config = dict(
    n_layer=14,
    n_kv_head=3,
    activation='swiglu',
    norm='rmsnorm',
    rope_fraction=1.0,
    bias='none',
    init='orth',
    init_std_qkv=0.0312,
    init_std_up=0.0312,
    optimizer='muon_variant',
    grad_clip=0.5,
    schedule='wsd',
    decay_fraction=0.904,
)
MLP neurons of a small language model. Each row is named by its layer, matrix (gate and up: input weights) and neuron, and shows model dimensions 112-207. Each number is 128 + 24 x the weight over its row's rms, rounded and kept within 0 to 255. Numbers have three digits each. A neuron's up and down rows have the sign that makes its largest values positive.
After each neuron's rows, "fires after" lists the tokens most often just before its 100 highest values on Wikipedia text that the model never trained on.

L4.gate336:125110109159098154103155132100135075100152112175151160116119076082101133084099151142104118160129165166122108099160157101120110169099133113152170150134093127126109104077114144130122105096088128172144111111132086147101142132174113149142138118137135098123081143116143141154130154122128142108
L4.up336:142141087103113123109094120107090150142151143117126131167095139126130110113189118121115095135158085117115112160130150061181161149139091038130120133120120144125130171095122125145102168163156172160107120118164084125136152116106140161093157129122101095133090091144098124116125113110111160142
fires after: " T", "ot", "il", " t", "s", "et"

L2.gate460:131127148136118118147105136127161152128135113110165139142123089113092097149140137104133103111177100128146155148135123144139140099120118139127142138118139120134151098167133129097118161132128128130172140145170097109108134096160118113164071113141113148128120083138113106161125140155073139160
L2.up460:153131127093130111095137121103130159078149168128116109117139103134121184151118133118124111148155157142148144094171146118124142155122114134144080123150174116091106097137118086087116138132110149128173166121146091176098134131108104131122154135115143138080103124131131142108165159103117103121
fires after: " l", " t", "em", " qu", " f", " T"

L9.gate545:107153148121116121135150097136167151119118109132107132153128101120157221126127126085118193132095164163137130147132128107082155101153163109133126136124142140157098176136151138094142099114141134134093142110153112102154134116142130148125109117148136111136109095125141132167138143116117143151
L9.up545:100089120128121163126145115123148120137158119100104127148135128174111123146166131118095166116137136097097155130162100199108122140164095107098110187138118099134150129106109111131108149152120131099118138126088152156121141144194168133111110098133143082142132120090164127108171157161159148115
fires after: " ", "ot", "10", " W"

L2.gate373:102161128150142147171137119133099135058098155125150106069139087101111114114129126121120131099140104106123119177121108120122134098109117126138108124133082105117159114102121160179135121116114130108122094148133105130156142123095154134138172140113121132131154125158166135121141111120080086156
L2.up373:117146105122122117087178121136142143138081074141112084124125152140121097115121087180133093126110154134141148108106139078147167122086165143143096123138119148146146125138133146110135117149133127103123136134113129156163142126160122156149105129118128148182133122176091098126091103110150113112
fires after: " S", " t", "S", " s", "y", "K"

L9.gate614:118127110129106142078136129105132107092148135111172089150165141105118183108100153134151170096120094107092086089133139108132171138149087131120145095093129131161122165135106105102150127118102130163117119128111129111120120131148136123169123098178099153145106144091119119080105147135131129100
L9.up614:116109169147091146151106139114187143107160162101139137131125132140088123138151141156130130191123098121146138093106112115131173101144151119141116124118149120154152127128157126103109116121124115157121112148142143088129149138127122124179119126153107141106104110071108109122159097115142125108
fires after: "and", " V", " v", "er", "ol", "id"

L6.gate448:134165109138135134111184145143121103115119179162098124092138143141121147135151105113102130163114085096145121109155153082120121153119122139110129125120137132136097171114159122114152127138141137128144139115137135179120115110145147112135138103114105083145105115123141151138181159136093112151
L6.up448:124145112112073141140133099120168135110148151154111110125153150121127101130099137102102136134136117138160124101100112146133150160145135143151108129148139134113093103138117113103115142124127149115122060083172110119113105134114147121099125139095164122127124120116102125104109161113126148120
fires after: " J", "it", " j", "ell", " m", " "

L9.gate394:126105146167107140116172112135094148149123143144172147116112110156131162157160171141072133119098151073109115174103136110150142132148127145110077133116117138158135115120105201135127101127115148109110146139105106135139126158150132151115079087149133145146104121129136147171109127124130120153
L9.up394:117133166157105107141131121139115078143123122125128119095136132166126146143121174180125147074120165107100126112110152114140082108139115117108093152094128119131108135142099133129118070153118147113104120156090146116145129159170171116138147132115113095128095141131140138147137125145131109133
fires after: " ", " f", "ver", " m", " t"

L9.gate608:147155141072107099145124120146113097193083125163185133120093134145136115091111204098110101166143162106149119153140120102119114161151166124118138117122111111123118102129109138114114098120130108110122143169093138094115158143135119132114143123160124081148117105100149144107169148089140133138
L9.up608:129145102127156119120108146193106082130164124144141127162158122110116128113165171134087120141101131088130089074119123145116118146126082154130110089155144165141079117133096113137124078140158139117110105113123104106117117149143108122144138103114124117151116119114144093132104125139166094138
fires after: " ", " f", " (", "orn", " the"

L11.gate126:097132096118133133127101110120137149123121156122132152100164118125137117139142128111180114169122130107113124140172102127117104150100186128175124161133121100139124114157147070124090139129154128173105164112124139102151129156140145155150107144159139125095156142100118101113135115177166151124
L11.up126:138149086107120146156145115105155127142128122125109144112154119110132126108102122138146116129146095130109155155130115098089138141104119153129143124102148102137152144140142131115157127138124155160161111095090108120123138186125116112110151138166132194154133132137120131119128111151132114112
fires after: " m", "–", " M", "c", " b"

L10.gate66:131134142160099103142155107146152149124155124137135107122137135105125128099116111110108144122116164106117145150120120075143117115152140141133102108132139130116097130128139097136124129100176123138159125158079085073125141143137099128134154132158137152094110169112171119133154134130196174142
L10.up66:171113162122167113128166156091128172104119164125126136137107131120104112125159168133148137101108116115112177133153082183146133130132126132109112121096163139134157138128138112138134125100183148134122120155160131149157108121120142113142134091139148120138142124097141088166123127151147123149
fires after: ",", " P", "8", "0", "x"

L4.gate578:156116144136147114129104172131132101124114154119095190147102139129112145090124149118139155096125138117117159096150127192104122182094120084136145128175130126181120102169085105153135138146104097141105112129163106104117115141099167137156167081112185076100130153163121134153091150147086131100
L4.up578:170135147091172082121148144123101160094114143120119133121147129140165125159148119097170153137150111115103136084154138121115141130156114133119115136139147165117083111157085122123138112107120107135110167150166123077142119143126148157144166136092144112138071093117083124146118122132096137121
fires after: "che", "iam", "um", "m", "im"

L6.gate611:134124171120132123081144129144126049099091158145144088098120101102111125130147128155110100136120147115138116168107138129131125145126141135092127193137127094110137105118141138108140143118118128137096097102106118111120126105127106148109122137159111147137147125152149126160136147136130193156
L6.up611:128087172077124156088119121117093137116123161131160128147132120127104148079115137159115141134087127112079149109048127107118115144120058111138150160108134082095160133121111155170134106124132136153086140120138121125161110200157152081103134144121112174088106149130129135113139157141185170114
fires after: " f", " H", " T", " t", "pp"

L2.gate235:092149154164129175141158150167179123122122104188139114136162111115150097138080152156117122162145097143144071138148106129135088086124107135134134114079105152086142158143133134100109076114143122158126122107114158159134137157113135110141140139128104120148119131200085144143106156114158134120
L2.up235:102128110143118182140086164132157094137116111165137154109119120085101131152100119119145137141171141133144084131142097176109115088133146103071135154089131096159138133084122087121072123159105142110110113148099113122127124129123175077157119116154126135183166101166119107110170135096133090127
fires after: " M", " A", "ich", " N", " J", "M"

L2.gate640:088180094124153112122129140123186166110121121137153149135145094153128139136107062110123087143101104124138113093095114141121068154111145128111112166142108119137129147161104152134113086138094149152117159128134103073089117079174089113131107094118164143137144087102144149140114137128101115104
L2.up640:146156187103141147130145163109137138155090104075130125107159114152112151100087080166098097105112102118161121090122114140144100143126126146117118137148163102110084152110074133123135099129128155093121147189137134112083111129156115131170081109143100128141119103081093122132133135132124142150
fires after: "\n", "===", " (", " \"", "==", ".\n\n"

L2.gate112:136133114111126170137124078114089102150139158159108118145112141157124115147146138097114156125133113129131113118111179128119127103130163073154164115102142103111145112133125161104112109151158124085118122149141119142106148111103108123110122155122098131171101124117119179126130142123088141154
L2.up112:114125098076136120146094092112089082152097146138102149106101094133121132175151124109119110134139124105115134127124146122123143152121102082152145167115141123146129135126143124097118138117133114127141137135143144125100123141153116160138071118088114118145115147126130155110172171131081148125
fires after: " f", " F", " St", "ol", " en", "al"

L10.gate524:115099090112093163163146119105096164128147135160131104108102117120105120116146086148123098129141160121142129131129116133097126160138133088120135083093113133151119132148152131125111138131100136164100128132139100153139104151094115099082158101126118121098120132116064113124167185128151151113
L10.up524:105107129168097109158127071145113094125165166154138142145170143135132146155139076151129122129131130145114112151124145121131150115163111125142135142150095076105064162170157120118111135141124120149083171117165116121127155165103143093136140087140125144092133126089097093115110145159172124122
fires after: ",", "2", "8", "7"

L2.gate108:172151122123149142123156138133115121145140090136127115133129105120127138132162102116150097156117157127138143144186132121175103101117115111146105178119124167112118127110155130116123136101187163170142147087134112123145122176086136155146147146162155122167131167090147110135109185086155116097
L2.up108:126142170128124125092106159133125118127113148136121104128134118123136105146098104127127101141165092113088125104130135142154077090160146169166143129146085150149083129111172089123108151145142090139172129113129136136142122175112110130111123129140125136151129118074123117116099139121132100143
fires after: " m", " p", " l", " s", " gr", " P"

L2.gate229:114105193097093124115089114135102132159079158134117122141152081165146144129123110138101109124114112133150177114109152072152126164136160134127110157110151128122140129183156136095158138101113173136099118118178135108154156099129143099152134098151139153185123146145129129133090151134134108114
L2.up229:169126160136154140153106117180131124151116111106114122116131067161128083174127149090142156133132110120113105124091096149118108146109111153096142117137133083119148136154117108138123132089107108063121085146136136118116145117116136175165138106091070132131114138136160096157147135152114148106
fires after: "w", " L", " r", "ut", " R", " W"

L4.gate645:125111094152141112124123076119150132178138125153116153171109116126141136145138163128159139178126117144127063128185130078143163161093098113084137130125140135158114091142140156156141105132127093134126146104148115183114114158123119121123120125106108100166108172135132136131150167099123135146
L4.up645:124121118161162142058151151122165157151124114124116118147134159115166180163115176136123139162055095089136153163091136135116145099138125149141140102131088107189185164132146138156120170116116144164079140153176088145130124118125118153197113143075140131120130155178121102133131145114112122134
fires after: " in", " ", " D", " d", "l", "in"

L10.gate532:129090101150100118137131146115108136145098151126126072091101142117100144141147129153125148120121107156184109156145097102125183099160115103124084171128141089092172112136139124096138096137122115127128107166140132106075089131115133125119127136100125140141120151148130111122147119148119138116
L10.up532:114101127135092096136114128148117111141110113156108080147122155153145103129115132113119163097132113088157140110168094120135166133132189149173085121120155125103135119128129150100170117136093135144134124113145151114157154087125113144117109149125126113164095155118153099103139169108135152114
fires after: "om", " M", "ild", " m", "a", "ue"

L8.gate98:156143151140123081124158138143084141134092104121109106131109127129138142162119120112134177131125135125157134126155114146138112107135145141153131171119134131078147110127129123081154171149125142144119146061133123149141134135116118106133095164116159118102158121086109136117130088115129107107
L8.up98:131114144159113136109106135130148147157199120165148145128125146108135152143118108116119105166063120139102152121124126146125141129108141124106114081164124130158116158144176112135142118151100174151091103118080136133101137101136107149125171142139151128140113144147124112130117113088100156168
fires after: " f", "ch", " t", " cons", " O", " F"

L4.gate290:105134156145166084161129138140162137126110123165179133127126135150121142144109105118153078113115153118113122101135140125130123149144134135157115218129114113085098107106084122138119148159116133143123142180099155092157102141110114082136139101146136100129113116152104100141125106152105111150
L4.up290:138112126131137124118145068082157179115137181152119124146125092148146128076140105137120112141163119109175155145134102120132101118075155129191118112137125111129122129103123104113164127059105085125144116111156108137130094152157126127127140124141093136132152142144137154134089130118130147118
fires after: " N", " W", "N", " D", " M"

L6.gate688:144167168096101140106124111124090128125162117124125147158102162144124126119081136124160088093134110138155123138120150108124145130159129110091130157100117081100138123123131192134081119113101133102112125100116094140134122083139160098108143051133097141185152134124119134113147130118134188112
L6.up688:087080138130125159141143151106121150136106131127161111100116099143147086128120126101112083161102121101190108122155132138087094155173146165126072126134119109134153092135144164132146122152106116127101131118137161154123151109119159100119138197098125115138143081171157115158121157132113156132
fires after: "al", " R", "e", "r", "our"

L2.gate35:126143145144116150149116087141128112141155179107138073108093126130117167137112106124160115145169095120141150127155159113105108129134129147131127104135107113067134123120123119123159073111165124114139123116116137122114101167122147133121127176147114135132100111084143129133148190133126124112
L2.up35:132154112142133161093135131142115099108151143148137120068099143099182132151161132081129124137173131084130116130151146135110137132141104145139160110115094083114168069123161108129127151127140140120157129120150144098105131125148148152131079157127090137106143137093154104183164166131114130141
fires after: " j", " F", " p", " f"

L10.gate688:128156137193143143119168114098122137098137165120117185110153121143143119138110118152099180093164132107158120149115157109135113122158103134112116162113106089132129112120132119148182146110103154097104116150144126131131177147115128151104111178131085154121127177146124117159115113127118100077
L10.up688:082110115144134151084125071125129168138133141148145161145129163121126108099137145138131111161180172133129136081128146092122156156109137099160124109108122119099138145119163117123070163135108135189132153123139125126171107149117098135096130122127156147145164102124114166123122124109119137130
fires after: " s", " to", " re", "ver", " S", "il"

L4.gate369:096103146122141151157124100106127127123097140148106102098144139097120097074090122148137095140114149106164108103118092172132139107102129139106163112165130128135101104066142141104136149116105160102076119086119144152129110126142110105162113138110117124143137112103146130124141093118127099108
L4.up369:121107135150157107148145141144119146140129153150130137059099172066133139138129124156112103120170124112119131144128108155113150147100140159140134091115129130193086139119136113109147147183100103067100143151110130185107127132160107109085143118147094154152110103143167109130153084136132141120
fires after: ".\n\n"

L9.gate365:129090151151112084082115133074133083108115114147143137136105131105151135137073160124152128122119122156141126145121101109122127155119119097142130092120129147168145077089095137094072097136173097120105141142157151102167119140111157154113081158153115146135130086099111160119130138130168158118
L9.up365:100121137122121129129182110106129140112111177111139121116138131126112130123130136124120140159155109102101150152149107161138077101086152121147132123125061133172143074157155144103137144139104114107108100082119129154143187174085157135157123102167124140123169140178133122128113088136180150116
fires after: " M", " f", " D", "oun"

L10.gate93:119138145138125183099140115128121117131138121082138095136112127102094123155129164115120093142106153166132101149103086137123124095117151153146183152130100121123130133153080081115152131168199139113115162105139139173163127121137124074142149103103063147137105195092087154121114124098148121116
L10.up93:115124108147117173085105156122103119166146121166079077136125097133130103122135127129100136190143122116139159140145107145141091105085176122114125127123115162111172125123133115124158125164145137116161130110101124113144104130124107115139206095188146106138089128150168074161112131104115151157
fires after: "iet", "us", " f", " F", " v", "ap"

L6.gate218:127157132149092129123126127168146135119147109127205199108124110110137133123129162174126115133191084118107186124163129142142127121144135124133114118120166134159106124130119110131136149092131132147123121117139143130108091094123168139123103115112114130104112176165113137091136093104160157129
L6.up218:173138081135107152136123107099109142177173124112115155162130121135143139097124116121126106129082123116102137115158114117109128086132168095117118138138121103150125108124131138112103123111101187150146120103158107143149132123122093153112145130146153123158132159139114104129138160135133126128
fires after: ",", " se", "ff", " pl", " Ch", " l"

L2.gate150:088158137128135088156161141099134078153157154165155151135153157154093115127095141121135123142130116128123151132148146147130121161116116082135157116190123142100106132140091107124124179128164133099142089125127122152114144125162124120114164164153100118116108169067123116153127109137144122136
L2.up150:117138163160084164128135160156131109076117172151125150080082102131097107123114100117154133151149135135092116133159137164105155115089150114117084141117135127168112107113170188131130160120170106133136108118156157139159135125093139116136140155071110155126103135140112149121135130109182098134
fires after: " A", "or", " ad", "ele", " I", " re"

L6.gate515:111163150116171124156099103117096137104171138125131160132149137163113134132047131129111133166148107142160134097122132117100137119089144161176144103085100092132114128134134156139142136140119125097087133133121123157140143158177157103125103117135116122179144138110096110129098115148129159150
L6.up515:146122158146145142115126115132146176136125144093135088093180124164105135168122109127128084137140146129122112129113087166163121134106133167125138106130102124120164145143152128112128110125137148117147107161131139129135118113079143084098103093124126106152116108128130113158108104130097144111
fires after: "n", "r", " r", " R", "in"

L6.gate552:126153148127139127086148152142098131156133122113152133083119107116102128083148142104124090145075159114174123134149124139139138134170112098136148179117146120134106139131136147100111158096129105153143133142134151094115112127145109116157091143091110148134195151134124143165145148162124129173
L6.up552:129107147119124149126139165124079152119110112135127097151131127152152153150156142126124126149115109157082112115178106148126131110151161122136124104124107155163155131118166125144128108110145100150128139163147161114155171160114159118179121145192117127151158109141110107155132165138128103137
fires after: "0", "1", " m"

L4.gate461:135115135144156151153128146118156148122132115176133087094141151125115164142116180120119110146143124112129106136133101139171128133122136134135105100130151070128151107136124145115122110147167119098104138135119154138109094163137173111151155138136093176152167130141150078150148092137072126090
L4.up461:162133179139122133122122124118134119112117113141131143144127145131204101119163166112125098119137133137171128128126121068185105090152152152134118120168113099145118115123148137114163135076134134128138097167105133150131084145130092110117156159117114093101128128111141155143143110135117154110
fires after: " M", " m", " W", "M", " ", " F"

L9.gate689:112139117127107143113149116153142072097155102140103132090081166124134118142112080123101113101132145110102112153122150145129093127117108106120139122120146177141137080138103136107121127136118161136112104143116112128108131137139124155152159155145119152075109145167180134149126164128134174098
L9.up689:116105109138162136118127162100124106111112101137136173146137111108109111144132134157101129125122112118140118098121145157153161140134101112122135108119126129128136126081161110165121136112116166125109121146142115163102073151117139158116126123142138128146108076091161142118099105102135140129
fires after: " T", " t", " C", "t", "iss", "T"

L4.gate3:174132119126116119102125148170115128136124143101163137164154089149150140155165155120126115142110159091136130184123119120111126128145099144136154145158090129102110124180114110156126103100129139137149108155098154157113132115154141101118090152175151116120124155143124084143114101152123073094
L4.up3:153104113142156136132113092179106137137118095128124157092104091115144168106165108117092092107121073142146129170125140144137166143131095085126120137140132117132100096136159092125099148142096088133119093142066100140133102202133164139140133116166124098104085101108125133158165113133123123131
fires after: " S", " t", "urn", " T", " s"

L2.gate552:088169149149146108123147124106136145123138146151165100139120135154128128147128169125129122109123145093165121078134151165171135201112098107177157129167113133123166132164148094141174088114155141120184129134137123110122140160135156119145164144131121094135096115159140133106109120152164147126
L2.up552:145137125120134119077134139126090142101138159127115130104103160108132162154123136150128135157126116100151141108136131142171079178163121088087138129154163140110132138133141098154149127142105119113103112124108115149093131154174132129158115126098149123125111091165129101145135160108173119163
fires after: " comp", "ig", "D", " D", "le", " d"

L4.gate296:115126133127156125147131165158102147122170121135120121131161141130181120103107132134122147165135142119103125134115092158143134148124117091120150143160114145184116133126110127140121127147169175161122086098107137136109113126183133110108138126157137141116114192112115103101113161114144092112
L4.up296:119136139147140138128117174167088099124109118133092109123157105112147164115142147117108123139165132085154140114157110136106091099114141145117124134145115132114116163110091117128120107156117101071102151090100102171165097107126119124129114138125122123130139157085113141124136170123128131155
fires after: "f", " F", " f", " J", " j"

L4.gate523:166115131121136176106125091149145103156143148110119118118157104114116141123105161177138137101107129111134152133111161134127138131111168105162133155167135123119182150128116128157103146134147138141164127131167145156118128128118142161124100127160113115064104175099102142150162142125132127117
L4.up523:140117079156150170147126105125117135120099133125154101136126162110131147143133126157046110127119125133122147169093137153131203172109150122140152131079148139136128108071144129126100115119170130156114109134136134109123092154100106096109125117132135110116126093083131131091135171152138096124
fires after: " F", " S", "c", " s", " Q"

L2.gate71:071116164091168098127075103105147112141084134191134123149119089125129116121099138134112121109166093154143102148127122107122136095126162133124094121108126120112147122118139171137117091131128125121169128123151067096122101153115094122151143082159098121091137115116140106155109115131105110114
L2.up71:097137095105088119073079118128166164120146124144129142164143141082151120127093146085107166126126137148131150136158155141110077135110096099094118139122093085130126127105130129106184119136131135138112107144124126120108167126125149100125143104112120113106134165131139101084109146106106135076
fires after: " R", " l", " d", "o", "ul", " L"

L2.gate479:161149121139148137143177084121060092109094108176091154129123130128094104100137146138097116107143117133125157112121151103126098092126143094108142073152118128170096157124138119117144085103099120085134145140110133128140116112102152133110123147138162076115097117138135159120098139150160139147
L2.up479:151143109141088152113106110140125163101110154129083113161166106122102143099102149164077150120136096191125127137165128151122166115154124151099123099125124147134109107107103092147141119111150132136150113089103166111130111083137146125124093159149111125127162139125101127100091141121129112142
fires after: " J", "ag", "rit", " j", " B"

L2.gate238:134126129139151092080093123080153126157148147114096113140139129102118145152105153136132151129094105139149088115150114173125126156131127086132080127120086099151121150169175169172151124164119129153159124117138138134137102167123109157125178147126140153124095138149113110138132165114103113137
L2.up238:153126087160155108088089127169147129168088130119143112117125150112099158143131105145175120115107130110198088123114113132146103133141142122117132123081082120154110166117149142120151125118152116095106135126140168093133128143119136113180128147150121140159102127109153088145150129089087128154
fires after: " in", " d", "a", " D", "av", " s"

L2.gate249:111120137136123145136160154115120144120162107122155087153138120139140094151104124132146186123153114121103135097147101162125127101144177122115135104136148147130156150159134128104132125117162150076158112161135179122145151098151161143127142153104140124086115154136114097155146087177124111111
L2.up249:142140088124115106129108126126124126124168166108170132114134130117157090135126158095152096124144178147128143123098163149126099136163131096166128147121115107167128132141136134128163111127118112127144106128095135116100075186158155113148128114135153103154065154134143134105153112162144155157
fires after: " M", "m", "im", "id", "M", " m"

L4.gate582:166105129120092133102061112158136130081107161095098155149134109135130110103098082117156124106138158128112125103155101126164107202125129062123143131101133114126131095093099115090123146134092145140124114066111115088162135148135098140127161124154114165149094133117092127152106180148125126130
L4.up582:116118114134115117123128116115124136147141142139063182119108142110168113116116112151169135101143123093131202147099147095125139132137150102093141108166140154126134104111119117098150114159096129129141061095125130132129109175107117109101101122129149181122094159150126143138153140164140164134
fires after: " b", " M", " w", " W"

L10.gate439:134098140141109100117157136073163148148062147130134149134140113132138138154162120129107120120150103108133151113117139097132085119095148113085142113113094150110163144118132136117096128120174166159114151107162115103145118161139101140133096123122138103094132111152065150083175111102084114107
L10.up439:121153121160112095142134148100142169140155106128108141147118147112139127131087113097120127152128104123125114110147089161122129147117114139098152133111180110092130147120156138109135114135126118149173120123139126120120127098130146112140140181138154103095172103144110130115139107106147130130
fires after: " d", " D", "o", " to"

L4.gate687:122120153125136153115091152129091158130142077119122144119112113122089134138125090119145150133144142093126125095084127112128105167136144172115136081112128054126164125108110117126130149134147109160140152146174130100129114090136115134142144111150114181141130137131108163144127112127191139122
L4.up687:145152164128130130112157147158097103106157146102103118156129124136103120088121148125144093133160109103145073121126057120084111130160094110101151110155166112133117151154158138140150121144124142131184154078153149131127124145135109112128087115105161130123153115167151092107110164112104097168
fires after: " o", " O", "es", " Dec", " "

L2.gate386:143129151131145136086144158115153176117113113143105106138129151098118096182137094104149095125143097127096114143146160140112156123131150116097121115140121132144118142146100119114144149179106123151145127155123137107142091147120132123172115140125114119124168140101093119149094161141175121093
L2.up386:147090126150149189140109108094129155094161152086147110121098135095136129147100122162165108148133161139118158130100154145109087121138122112126112117150115144143135126154078119096179116155170094120124083115125162076140092129094141154138094152084103154139107123106148145120149113111129144141
fires after: "p", " v", " V", " c", "v", " d"

L11.gate65:105144103091128152136136142141127156138117184130122144129141152127130138149124138127154146131117096129096157161126092159121155177125103082162113126097147107134102114164102114150141078143109109111087107133140113081119123123125114144155114124139141137128073116136133092118151165104166139097
L11.up65:158091140099117102142168126143134111142165144118129127133179106153089143150170157110132153137104128126116162089137101119134104146130135077129127164129097074110101113133109123072107133187125107104108126091105133161112097114087104134161106109119154090140124154143078120129114119101149125134
fires after: " f", " K", " St", " G", "|", " D"

L9.gate301:111103123107151062081124126144124135163142094164197146094089158093089131145143112138152122125097128079135080107112136120132123078130133149131086140138107115117109146107097096081113149144161088113150163124133181129153123142127138124143173172146157187124135080159105122160155124177122164160
L9.up301:129117133136124173129137089095105159101126080154136146131151167115099137077172093144118124128131122129152124099084162120138171133145096136106148132138122106111103104134128109150166150107134158104118127128112170136165070079069104098145095123147122096140089159132119102138150130119175148143
fires after: " M", "in", " m", " S", " V"

L10.gate409:103150107127159128134115130115157147124144123149168137100155120138148137143135178169103129079144099100116143138086127165183121133152097130147156129116105159155135118096116116127126114127136115112120151093144104158135147137097096133159184133088125100166153143120101141094151107098174105082
L10.up409:060134121137124121131098149050148128101136149168130133117116137150138129125092152134138169131142104129149107125108152137151141173151107138145129132137101140164133126098136122144119086150144130112144114109108153136185151148142075177115144101126106132110148143141134113129127124137161142126
fires after: " d", " D", "th", "on", "nd", "d"

L4.gate76:111183091181120101113133076097123116130107078098094103140163122127144122168103163133129112139092098096140134186159134133123127146111143119073150105134128183110105064127107112131129107160156106136180121141141128099113139141175144158126131133118094136133184142121131096150105077114151111108
L4.up76:093129144154119090086128151129130148134094103108099155128121126113102156092110191120171080126135108128155110155163084143174121078129073133117133137110096103099136140076103134121146087120150152151153161096153147120117145108136108122098125147150097116118110125157121155149084134127150153147
fires after: " be", ".", "ir", "y", " P", "un"

L4.gate583:104083117123168097136143134095133130142111112154139125116131147149151095103087092126138154120155098124143142153133126124151155121139120087131159159122155132134103097139105155119136093137187126145128121172128153136099122156135084131138088106110101115091133170171122118131096131147113154112
L4.up583:098104084138134149119162119161098100191126115151168148149104096118119152100129124137145132086167165127093099106149131148114119136146086063135178121121113134161155160157124152159145158081118148168124097097137146150079113133122191164094139146173116123105122150168172140152098163139099117132
fires after: ".", "T", "9", "t", "or", "6"

L2.gate268:089138139141104154092106098130148101123108150160123161126100084141140109147135155117083134112137125183155142151141118161134126139107145144093116138119094082182132108107140167133157122153120141114126164121152166155151152117136158109183125095172127133107108135138126151141140109132119136124
L2.up268:123133132135137123104158096141150138146095113142098145102171130131142139088121149122129183138124164154126172144118156148123175169124097130138104132144149102154123135121132137181178124160153130132113154113092113137127151137136151105146118126143138121143114161136134166126103133168108147075
fires after: " J", " s", " j", "y"

L2.gate416:103101150173110126151100123100117114100080101061144112122080130112128138138113131084141125111144137137139145088107132124166132160100133104160116130107146116151091112174139133084113164140137127110119121139155135146107137162137122115174140139090140103143117099150131077160128143113119139126
L2.up416:148124114132120089129119152095107167140104126108128150143135107111106102135147093165098123103127170137168070111134153133145148107143095135143146127088105123154118124138049139155173114111162128138074144106149145156107150145135126089109100125132118110144189138100133107148167184109148128121
fires after: " c", " ", " d", " C", "orn", " D"

L2.gate433:068163121119144142147114143112102123136147131167122112124119139143145069155121129126134122147157089133081073130190158127103116107105144135108143117121143130101121148073158138123151172116121159116132097126070108139110160097155083135112132121145178152115130135121115130117136129156123123132
L2.up433:161132136114120108120114119123079170152120136172138124131111118132126124140095160126134110144150142140125122133125118145111145116090112127143143138159102138115084141133136114153148110120114155119126134175140104126115131119122148119152169110143118134123138077140103106109130088116098138113
fires after: " f", " th", "t", "al", "e", " sc"

L2.gate665:100131104167142142134164154088133116135127148119154123110173123138139149093129160135147096143098130147140118144127156090105115106166130097153148124172103131148138133111144160158078154129182154128136113122137108127091187135108141127116128105165103117156156140149113124146108133167098161101
L2.up665:156100102156127131097113137117141128097166135105151159132125140153121136117105150136136101103156118137122077138127124124174138139097105070124169102136112080116126117144116128144117132124115163097176136143157110150117127110143172111130158125114079148112094130125099122080134098132107128141
fires after: " t", " T", " s", " P", " p"

L4.gate25:120157126080116101110123140139127115128076143130107110159146154128134144161138134145192111126099096085113127137113146130119121135121134118126150068114145139142131129170153121149116121110132109160142134130132149169137122131136115141143134119155120132145121147154133112144095116163119153093
L4.up25:112143111080139142105123139087191093078089159144126109100152125167128116077115152109169144114165132149104147137144088134126158151150133103118092090149103169122166167129138079137126122124116113160126120129143124094089165122163155144118141148113112172102146120134128112102122134132122149166
fires after: " m", "m", " b", " M", "x", "i"

L10.gate293:121122148093155145094129144123102144138171105137155125151136101088148112155113179135118114180133129167177088114097140141081106095160092137134137122130108148166128117135141127101136090102154118158139134072098104144172124159155190152143117143148138089124132169142119125139123089120119102145
L10.up293:133153088095120139101107110148116131131141158090097104140107114117139148122118129185085142138135088116170105118131173141149125099141109132138118134196143155156120134123134117127100142189151121150130142079125139117122127134153100186107119132092146084153153108116176100128156141133170141127
fires after: " d", " D", " T", " B", " F", "T"